Weights of a small GPT-style language model, trained from scratch on English Wikipedia.
Size: 10 layers, width 576, 9 heads of 64, vocabulary 38674, 85.1M parameters.
Architecture: learned positions, untied embeddings.
Training: 1233M tokens, 4704 steps.
MLP neurons of a small language model. Each row is named by its layer, matrix (up: input weights) and neuron, and shows model dimensions 192-383. Each number is 128 + 32 x the weight over its row's rms, rounded and kept within 0 to 255. Numbers have three digits each.
A block is one neuron, or neurons of one layer that tend to fire together. After each block is what it responds to, as a language model described it from the Wikipedia text at the highest values.

L5.up345:146084122106155137080139159141123156118134097144140157149133049106108149124096149109121088121117114141155126146126193179173101098126115092112090086087124168097136131076168173116144100131156110101205084176139109152110090137110097152073108133067110133148179069060138133165123108133166196170108185137124157101161114162119114128120155069102175122133070159173156093114139154116140095129081122127163179090124138200093137154139154171114105122166189111112136158132116134145075102123109140161116045161110135116109102122107100135092123055114098175120078103148135123108146116093106151121
L5.up650:125111156142170079138161112150076156166106151097109047076087208139116111143119143131097143086115157119150142139119196106186148117149149136174148129110152172027077051171131109126058101128110129165117162095136139134200144114124100091094109099091169163153071158118148113124102202108136118137156135097120132122143123069130094105132097160103114088098109101083118148072149150116174125184177122200135094207110126160101120110159132095134097178134161120150144105147101149146101169105136165068176090108099139120133024119088119091122163143128153088132152134209151199154142128084126143114
L5.up1144:138098143136190127053111099130134128124147118132110084117123192125128150072135098174180098113113099142151158145152185100172116089154158124137167060113105123072082142072178157137151122151131099111155170128112168130092093114101126077158184134124111145165113164138108104199106128122085061136115108154169153179147141133102056113075191101069094150070101148139140136127071086129085131133133108138125117164139114149101140141085139125131113132149116121140183162115141105134064157185091145088205148107146160091147164128120162128111072106132207118128172128117222171138182167129084131198
L5.up1850:105104128129126133183175109112155162189139186120074132149101123113142148116085178158122082131163134137158133106106132123158187160150178145163136117082165132061122142115167133119142067144100101112123116196109162110116151132136074164124098135095144115151109124163137107185085129089128078125129186081119105085070078129071136161131078086116113175138055199137123124147118142138071088129147101231143145159124139096107204068092102118114085105190165114190120158137138150206111127168084121096177161104106145196119088134175139103113135160122130136095111182173103158134066141197018092119
Sentence-opening time adverbials

L5.up464:148080102151152120078188139151151142171106150156112131085126122131149072135129120090170155098157107084152074107113138048149108130120146098127155125093144131126084151147120077129096164094153107079161085133173103105149153100130102143117109162142128148126120165109137103134088137164138147175093137158118164084133080128134132114126118188131123118135064116137153096112139149096147163173142143139091123119147103132095160101123093079057149158150123148141172141180123137162148151135172069173196114184125082179225139083146162071166108144073129121124145120170139071110155127151110073065
L5.up982:110124112135133158136134151146137192166100087135156177112182149170162166157198133095129134096156112117114094084111131111118097143143180152225110182085143125157135107152141107121107124107103131182126106121129093129086164115118124074114150222106134061145123142175135111100124131130099161166119088201105140196132152049146104128159136143147088133109099104134104127144176084128064098138120171161092126159150195108140094046088103112158145194085090141132119063128148135099082204172106123186112099165083121183207096107172165127117129160161128171066141126204176187088114138175060091096
L5.up1904:125158167119163151155149115118142114074098163080131132150103170116134166130183173157114141150197111109146106128121102132159157113108097153179168141154101129128144079175099114166090116146150096104108111129059101185168108193163137114155049148138140145123135126120176107136193186167139137142150087169059172146094142115123110101144076112119101111201155102154179101148080175130085145160143185157117183090169081157093111062152124135158105121116135137122177125131035115165119157154129121109146102096141128034081108124165125151152127060205190159166131140132161075091151104214160119181
L5.up1983:101129099109171127088152117081156163070068072153152194137128139134160175119122137107197126034132147142089099137101137108061138149106078150105120134100106191068186119136129125089136121085120154066171154122078157200139114081129204116175171170134163095178124152125185104080144153126176126092112077110108124113114124124137093160155172153122080159111112171143128120206095112141137188128166146113115134101184125157120148152170118106138124127135178146097130083096076119141094122185080151171084137162162131135111161155118181076154132151218147143124117139189169087116115126159126115150
Head word after "the"

L5.up1:106155085104177052178150130184132095095195080077119155069145068115121115102182193196111142127159184106078187114079155085129107119093109100097124136077182099128113133123097098079172152132127056093121129142147127135095112102138096093128118105110135109118080159140139174142113190071158115165127127129134116098158099134123088137133107103161131086167129158104101145117162163154140125145167149131107074121091142128157158165114092151085129107084089142124138126103161134099116133119090142129108136150131112114122107132129136116132185100175146171144102103131132197084098186157155141130
L5.up1128:084097177106094106125131119094131116091151129166097122151150086110118152130111199180109103131124164082102075170080178142125114123067125146154102175125103154123155175144149068083118117141110121125134131120148122163098119103136138166094117199091139080144118093143152113154156135108139128115182145104149083130063153180094120160071145135160094122113131128112167139141115107105091103148155117180059140116149186192171152121171073096145121156152127128071093117164117098135122204077103169135142194171155137159151152110087078149125134138125101130137153133104144144116178131107129111090
L5.up1913:131136203082093146157168141148138107129132156139157203105145119093203143166083160121108127136107083142188129138188191130094093129156150076123183078186170168093129156134123117158118078119104126116151139132113128112108099147149144063114150156168131119096107163202199108170136109074153195121112121087133036123089150112098152136092153117142098159190133139153168125057090125123137147110126169106105140152122120151112165149066191148086137099108186127133040149129116111118109153114143090165132091111183143121153117115099152107115113158099109139095169177178132124139113116169090111080
L5.up2035:111067132115130088193208129121107128105104197156166123139123109111154118147081084217138128156112112091048164065147157068096077101123124148103134151106103127099112123203119120143115179080147154145144148105096113150128111104130115147133104110134088114190091145221165099139093144097140133086092104122128165124129145117053100218057112130160053162204145165087133156100154137105153131130138158116107100151153113170109155149137160120126085191131122117105099176152084157134151199146128115087141161155115130109140114076095090105127148125149105138151117171132143116125156103109188061099
Mid-word continuation pieces

L4.up131:071141152098105142179127141132115144162140118136232118162211108156138154153129102125135149118181117148157184127186148113215115129083190096171131160144129137130114087075095093099160120121149101171112143162123125137163135133129117108122116127132178117125152109178132080147111095110105125137163169131136075085111092097130082100132142112160094140109146151134119145095173153092112125120140157190114137196114117133088056129087156151066125116104137134168116119135143099112103174151102132170111132105093149165188072079158140074095186144139083165091132147172129162128123123098059080159
L4.up556:116131139114130154130063124133073107128090160131203050099144136121149146166084146106138089064115093117128120165190126151105133189089136133143145089185125154135145139114152126123135178125140134123120138126123135169148106130164091132059122131107092205124067098166166108051105147152134071165113121130110086111063149116114162146140149171134135120082140045169201168180143132089118088156144152171125155115077137120063145100111183108112106166052186102150116127079094160176110074093140093118099150167183155179103164127092139131195126127089172119118125080171125108099125144096119182165
L4.up897:096101184102155113176097130109129196080078092180159098125117101107141139140118090197148112064090122177123123125112122178172125099156064182084126094090128151101108123134117199136145109050103083101122110121160101116151094178172126130083167119128101134095135091142157120147177178128127144110106150143101155146118158078143099085092088126120086160116128176123120174110150128136174100166136133138111141202166098097160140144116166091105093140122112127144116137126108111116139127128212087124138075133128119145198196121163111117150103169127114106124123091105140126091110163182111102140
L4.up1442:188187131162083146201155139184113073134143059149207144129168163138173094119182158123149098104143086123111145104161069133125133133122125107084099035061121162073117165095119100109116133108138078112168147149101189136169132083137134143170091114116127155135156165158147138122086198130127054088174134188120132054156106174148092153111121075109179140132105145129138130168100098114194167161101153140151134155128164147130156116154109153070107130102135163161172131091135117152166112137146153072137194079105150125158085098191128145138140103142136154113126162173103191179125109108141101137
L4.up1544:118155100167094114141147115117154139101119146174093174131187101132122158129164115144122093116142136144128126154083103134134146182152131165113139116098148193103132123109180188148166181082132060134184101169112087136154116120212105127114089132115136101166135158172164075173062067118085131158093170134108104090149098132122134157162160143132130143103120153147069134111164181135128167061175058076108116157087116127146150116073184155111136181089127211117102152096160109107144120118097140172084115141060150154142128126134108106177102151140149085095112084211170119130133085093139099128
L4.up1712:142085197132206161167117183096058175110114140177180133055111107140181090124159102107153117088087162052101099095160151150179084160073140127184155114115139166134164140175108212139188135103141113160188125168164075091135155139096119090165162187109078137146121111151114106104115133160119145097095136144092083090173054123132112118126130108155101119176199139157115158178183077176105114092135119158115144179100168156146170154132121127141103148103117097100120116129120134053119106110131135131122145137119177117180175143158173115073117145147137144125145193178139141142152150159049116089
L4.up2232:120157132134142106136127188119092118147132135219133121106095143093164165099080084155198126155087097149146098108142094102108178134140144117164153098152179192066115144099139188087056143104188104168122106117147121156129105131156132103120177129173119140073138080120110140112083117075117164150149080121160124109153139146125096112132064111116124072115084132089116164145137104068139147128119163184124147100127120151136111148131143098062118137060070123144113123139150133145127103184061128096183113094142154099164073111144102062191176113102157102202152053173129121187132125100110109139
L4.up2262:142122135120079150150139093141175163119092159120171124158143180148156119143085094141158159145093087140119085059127124082130091141107121132156111115178190126126166111087109123137129137123148107143138160108097080166125153118150152115124145105171141133099154110137163096189131143129148159204062106120083058176133114132101121115113114109118144090172092162100160139159131165105163098099127153196099129195130176137153125120130145079105099123136125122150078159111103122104165154095110136119121143090094164102232132065113107146152154119133091138149086157164149057039170073166065099082
Introductory-clause closing comma

L6.up485:135122131104214111118111109184193117128160094200174147097098174069138123102142124144146105114131115116115155122141149096101141094107152138127137090094178171152113140091100094170123105139093082168079110149071111121186193135104176197094084106092141155154151191126127148162114130135172104112165126103128130143144139129141136053129127141168130127090132077133125162094109106147111135087139125090080106140241157111145152126174140102140118181102089151088178133156125096110085113181159157170085140128086188194192091112140081159157138087156064143128113109148170123110149143158143213132
L6.up2081:126100149102137215129108125131109102174139143177197163089143120161164103153168096146159086107089117106068156136116134134152153133158184117119094113161134159052118189114126193112114173137113129106113095111089129109199103090167184148136109201054166120145156125159116177149099145113165108159103166106095138149187121132160137134130096150153131131076107173105128158129167151179132124162173147083158149167129152205165165139145160127166178139147087097130150148157111137144124079084118092195108126093105087144217166106146127136118151060174143146106077110150151140102094137108077114069
Paragraph-ending line breaks

L5.up748:138104185185101145133076158140165108161054145170112163141115192087161125058177112160185157048168136147128190174080109076112171125154144132126076167158185105131090132140150138108113105108217176104140120154122119131151122165173170093124139178051075097141175135157091150090112103146158089141119101119101154098187171107152118148070159135136136193154166133104111122146129124079127155116168148143165096117029111115127119152098108117152119085129078109130161160154117111151107116167129096098154068137108150154190184153171135147065127108182125113078144123101140122117129071155095159131
L5.up1389:157089166107146152160052130172143103166119164099137093120123170114109123149086062161122138056116077124086122120087128161078134116103161124108166075080122118070143089154165065163122111143064178144127151183118139153171123094069139115102150193111152109150160159170161164149118144130149083102111177160133173120135166101178101118066131121153170131142086116125110159154143131093131135111138123091107144112089132120165091151050143100127171133156193111107115128176162142117142095106143136111121138150167125100183191094119148182116171181157162097145185095161117109160149120091102087128
L5.up1444:145095118100119108113099150162104138151118158135167160112090153118150088116151083098191125092121124161085100081169141139190116132160185171151126150162129154130064182176141141114121160094114108149146113134071093124118175121137207151140193166109160152124111128121115110133090123139167091150084135134107111114091096080161089123066115068099149171070071160184080177134157112088131120085182169110189195141150131165145118139140117113186214110143074181075182098132111113109078158143169150051087198136130125157132144114186180110156172166162140152178064103076106166139127145148139157157
L5.up1610:178137116108146131086089124079118102115140141149179162079146136076123095096146048137091125136099099141123107074136144157132160109171154158070122124130132169086132080205186128160129116045118116081083143111113128114107121141132139108069166174135078167084174134078132158101073135125098122101095139129143128099121093129131123113047153086167127145183151071099145143133103141091096139140148115083139139209104043140139104129098128167176090141105149105138094173132192165095159120123108099094119151152126134088117183140081129128098154096110078104077060132149136114148101153101177139146
Line break tokens

L4.up16:132169132126070122112161113127139129193144144123206124114108163100168158114144173104129097135178166099119145116154086141130109156138094077074140117133114146148143144150164101156107098147076128179173107153121094102107130156110111164179113099120151163109136136172151205184181151128151089116147165137091169089129134144114107157118145134134111146118120138078130131094080112164172147095193126127150113095167124106166143158095158171198174107089141148143150092161081121117157096128127106106098049176090155133101153132095163117146118163119091099118227177099157133136139128119130100130
L4.up467:142143135147184076124142201121140171157122118089154121167117110105131133139202069111137123159150151115116099139094110092134106119179089107075194076172147119156136074137139172104160090082117115150081147133150147087168094167146190108157109122148126118124182118159128148141167164088091137157143078164110132215129056107174137161162057081135125139117159119184154143146174141156093164093087133127171077131118102165141107153124149120202147138099099148146149135122102166105102174136148090060119144141094100166113159163139145203146111068135124119110116096130110142098139102086174138143
L4.up754:087176095134126175077147132118164181142068150093154200142133126116093121131079151147185080106108107122087127102183165165071189150097116145105152135100101176172162176121140146114150141080068125093071101136197121153154139094077152118165141153128136171155074135142125138201130146124180091177128115144088158093142092146143094072141180128159077085092127127182186134151059119104102130145129135114156151085123139136136153117140144099139140129164134128137109146162183109097140055113136138155097126120105142114157141094141159142113103145126166166106112149116175114142110173146077126144
L4.up1841:106112161143151137098160139142158152148159081130139133186123126174121066128159144099156091128091122104105073120139168117169144103103149100144159101169107158103121188141117150124134107163126153190122164156152171141144138187136101121135153158115176086115124151115142163138116123116132126141174145132115179091115116122124168144127164134102139135100156088157106092203096150093111111119160101086178166097130167161131154138170122115208100147122140130170153173094133154129112172124151106106048205113138103142173105170083079092122120210101123119160118135127122170135192147098090124103
L4.up1924:118128081142104152132109155137126155102071156163150114162137145132153165067113108099104218149090084092126134111135156142118091078094125117134166092120199185081143120126126162100118179071132044089184138139099126160157101160128137115116219116104123104118113156045155119150138099109115100125153143111135103105115155162175068102125161096157112138162190146181090130085083167176114194106123127102163120129127165179145160197069113119176098123168166160177109107128131136127146148093107077106149187117125150145100090155136128096145153140097114112167078160176149085154144118132142162121
L4.up1972:150128107170134116118072160111159206110157133112096100073151164109185098136120155071124125115149149206103122090162081173144158189098071120093095139154130180136075115147167138145136128102110088055119162138102152172145093110115147144139065080116166125165133152108118174135053092118148138112136116153086113144093101108132112129107049108066111149104120123198109109127153111136109158110162126184173168099158138189132125094113131152135169126126113109083171125153154093159121089131130134148099069115179099141141077094150123126116134091146058162149174099077133169090183147139111201162
L4.up2048:109143115143127138162102128139119137168118119136147103068117143088142095168116134102163113068180127178026115130122125135145133139185144092110167126143093131070115153178126101082131191120082155113129145157121170076180101163122166185102165160086164124084085170133129136122135162151177105146116131145117155171121160126105115169134180093072111212125161141065062130139138114172168121130147171166149187135142122125180142095143090101123166122135149151142145135118176113153147105101119076136065170153074150147151163180187117162148135089153165164155106134106114081121039148123144153102
L4.up2291:067153169152087113120123125089139145138166131145099147115123119144153061139093087124158061127102120191124105095065095129149145167097144126126124064120134116095114061061164128166078128104115100067159081103130117136127090103106130169118098165073166168097183133156136149120102173104166040100116143137089093103156174132148183113107131121134120155067164111143145168144120150134166170143108135115079151121143180094153143091161133122091196178100148135142173117156150064143152187137154079065119121103121132174189093094178075087108155092116145085137157075150175139141097129123156140137
Line breaks ending rows/paragraphs

L4.up42:118104189163101093137187139104098088134197152148168111090144121106139099186140115153108171182154144095141146151141173106125090108170139104151115100160125129160147075104066117124159143180158139125098135140167138122139113122127098117107111138146096116220064124138136114114099075092139134150103138129123129089161114147146135149068143148109191096118169098112161138114075088140092079122148129085108113129105075163137132161065139164121103163084131137118075130147096145111092197111165102106106163090150159108119172114047204125099132132133166133137100108122116143150126156146139095128
L4.up279:115154166142090068115209120156110139133091127160148175146150183109163139145151071147096123136120145094088129126087139110125120165126124162161116194138139093157086069075092076143187143094158094162100084157122133114096137136121136113100142147127114126163255212131148083142124157133122115145099167137134081077099179092106162122128105079155108108109161147197149208115176110074141109082168162160178136121156109163118158084095124128136075119067164125151120132124157136149109141076035095146068121150123089153133067187114175063101131145152072163151099126157128154140151125124121138144
L4.up799:143172158115148132161109149108132148083112135177142154147118093158105154120166125133137150092164130146175163118101152129139099204124161122067151129061119060168090091130181137157183135152102022132099102090178124137191111098105096116127167111182124142116114142158183100156122087095120110153136113097135170132138181118148116155054136110125133167095079112101126156126118082195162122144126061153146104089107081170125124109113096143114167129114111113090107107107124092084070143126125067146154136129122079140093138105107145114142090166131153119119069120140131140114237153164116125089
L4.up857:111053222129119106127181076100151150101147167163143102142107133115097086234085091135119113170098086073131124142161172104143104104091141117116135090070131120173095113131087065111158125113107159190139150142133132089080121120130083104160152130142083086163067168188112089118137087120154163096067135154084165102121139173136081171090158171167080107076167123156143135090117110093126165125133121112112100093134083171114170138094126114129137141132128190095108153174114108094129181141140127106155144134130125122109169074089113120168088120087152147163086177097152058139138106088133082071
L4.up871:056127153108118139136118098098131154121198113207132106092118144087130137127096101143171160111170113123174144133112169152149112109158128124109143153124082156158127138157132113133154125092153149167111117136195100138184113119096132106183133110133180120079121145146110100121076103145150185139081122129133068142076140131154121146144155140126102074123060101146176170148138150087156062097149083190069149142112101154139108137171134163082146110199153174064028178088126093135110108133143112142178154152137153136099161121117161077117145150100154159211133067114143170134105168095090103053
L4.up1591:180152162142110058115157155094132151126104090170144149090104147161148167138141122120086119118113158145136127103159155126117091171196145080117076116147178130156137140094132091126193139101103130116148145161129087152179159119163158104153172141119110129160121126155132134118116157098101174108107146143049144113107157131091105099188106121163135165140128126128177158152120115128127107099135155158079138042088149195059161122138167116157150143098130185165099164154069151122113174173068144145108156143092135111081153133105166112156155118163143170118089177136167144137100167195173071137
L4.up1613:111133184115063149173125112106138164154101079121180117125174140156141156142188158126119114192124135090120107138167151104126078163100170147091097171150113167182138156168128137118136138073111177153160148163148156142145141135095153131162168107114138055103123138172177120120100072149100171140062138146165130061160129157093126116113159136180107175146177097160115143087132065120096140118121148114142120119096145125107120156100187146112197122127131152143084132124091127144122142169158124073150121118137126122112169106120170169167085122081085141158171122113162108087151095075127121148
L4.up2131:109162138190150126166150077159105132097163151165167117137135170125164144146072114132126151200113207074125139116129138149099172133088171109139088080146169143101132097142113110119157129127141104170110090126173099136129102176177179165144153132152111061122088046152153134084073124123140173106080108128136108161107109154093139110133146159143066123162144104171108153136107151136123034192110182118152070133120118139162126103085111148186114119154108150156073144132091135172136144125105106151118125161199134106164108117104120081085154124150105103189133126168082178107124164156103115142
Word-final noun pieces

L4.up133:159136170148128131168119100121128132067124149164170160147109146125102158094130097136122099158131154138068155100124170066048093140078100091115138111107106169101115149089105102114148083137120129113166082136123150140099150135151178093126127160141139199153131118142171161127134090133157095105169117165128125132117115147117143108136168102143125146111120101097134206120122115094073089142131073068129117130180142152109174122157073105138096142108171038080164131115148086091140129113193166172143122130097136089132140076166160153127129089138166064113082129207125121151124082125164112167
L4.up269:050147133133139159126155152139151101109163130144141155173101163111099163136105117132158119108175125126089131145170163138036169055090183133120111145109158154096157123109123087131159151094153116111166116151086095139175112110107161123176129121088109149192079178131143140190120165133090132122134153149169076122142132100129118096108145161154193062078139158184158133121088057126160130132113109158110115103141162100150092143139144113091105067136116134143140137136118101144122159228139125110160049131082143122091093158160144110113137173098125153121107102143155132154158147134098136129
L4.up553:142125183066095181164112056149160170184094096092133167156115122114093128177146120104103129133202132116071117105155134150149097149146169169140156129085089194144143163084104164088143136026140136136091110162147164103185152117098135113094144179110100104151111168176148134116192186075085149152137132144098125052190153200078124166110120146097117156128080122138087109175122141129127141102172096127125161103116138103152077150216161083144102121106117143141175126156143093095091052127135121168172096141126148194135121108203125163114096122111118086100120172144175144121128097140112119132
L4.up671:132089099169115093138125141103098157111109150126141155117110197183104088101106103104144106123155154137160135062134085035093131086133105087144154148136095079152083105133129094111167095165182119082174091096098090138161183122055132124117120140176133118133101152129126153122171163144134090082106205176121156123125125107111172141078100140165106099135185108109134128163076098138101190169107142132144128155147118174129136090144103128092076145105163115156201088161138133115082146142134124128117130121119134146162191177187130111132121142130222095147129124124083131137136118179175192095
L4.up951:116125071106121106165131127143129145111101113065219145175168109174111127113110128092156158105065152127105138133108156092083133166207050144121094145136034163130082121113148086149193197129099148137104142084109148135096146202133135091121107156139085171162155175135183142124130124086094103130161116091098199110222080181151131126080129088113091109150098120161111155077135132121077154108146099143203176128210125123166132109121101110141182128122110118095088129067130126181126110156072127127133095158144061093081152131168135136132089128138147130171127132125098141170137142168082165119
L4.up1186:093075112171126100120143192136124112124115126138147184121085197135092183115114106140152122171115162158132139092113210159079115161130141156183122149140180196165093118105125151162123104046141137180155135137095116173155139178087135131126118157136090144087146156145196147131137187125088135087119110172110129123158172118165177087159123191118149098095100059112151172153126137116108119142071098116159132133189128166104122092151131100134095079144135115127132116103147152119100077142134154153115065111171151167129164131177142132191115100145167155122145153145084108109182121164070104163
L4.up1634:142111138113069141095114129181111191131098162167152104122102095095121084131106135064116175090085062159089097147161140087093120127122133102194136101199130172146083076134103078104172115096182124118116122153180133176109146144119193114146136173179136144125165111137126059180149151105137107110108184122178143119153096152057162156117154114086133124116165112151138188122081146108079142094111103153204134132196127129156087166137182118190168140128086131101194123152177076161075138116191148062153122185104098194151205123126126120121081140114129084125083146175087151130171140114110140155
L4.up2147:179156163078125071118175185164095200152132128136180212114183177146121148100126130156131113166168121122173143098166152076170134150151171119071151114078133144071163148104130129115148155053115171153099172137124121121104099129149163136136178121172164111135114110153139139194113109167037089197152118133111112074135129112143152187076126161159139131145127138142117126129066132134124168119141137178132159158209118186111100135167152130123133159137152094082143112153115107137104189101155095126171151125105164117134123105179146124132114183116060202139070135128163092156150099116151116074
Clause-initial subject noun phrase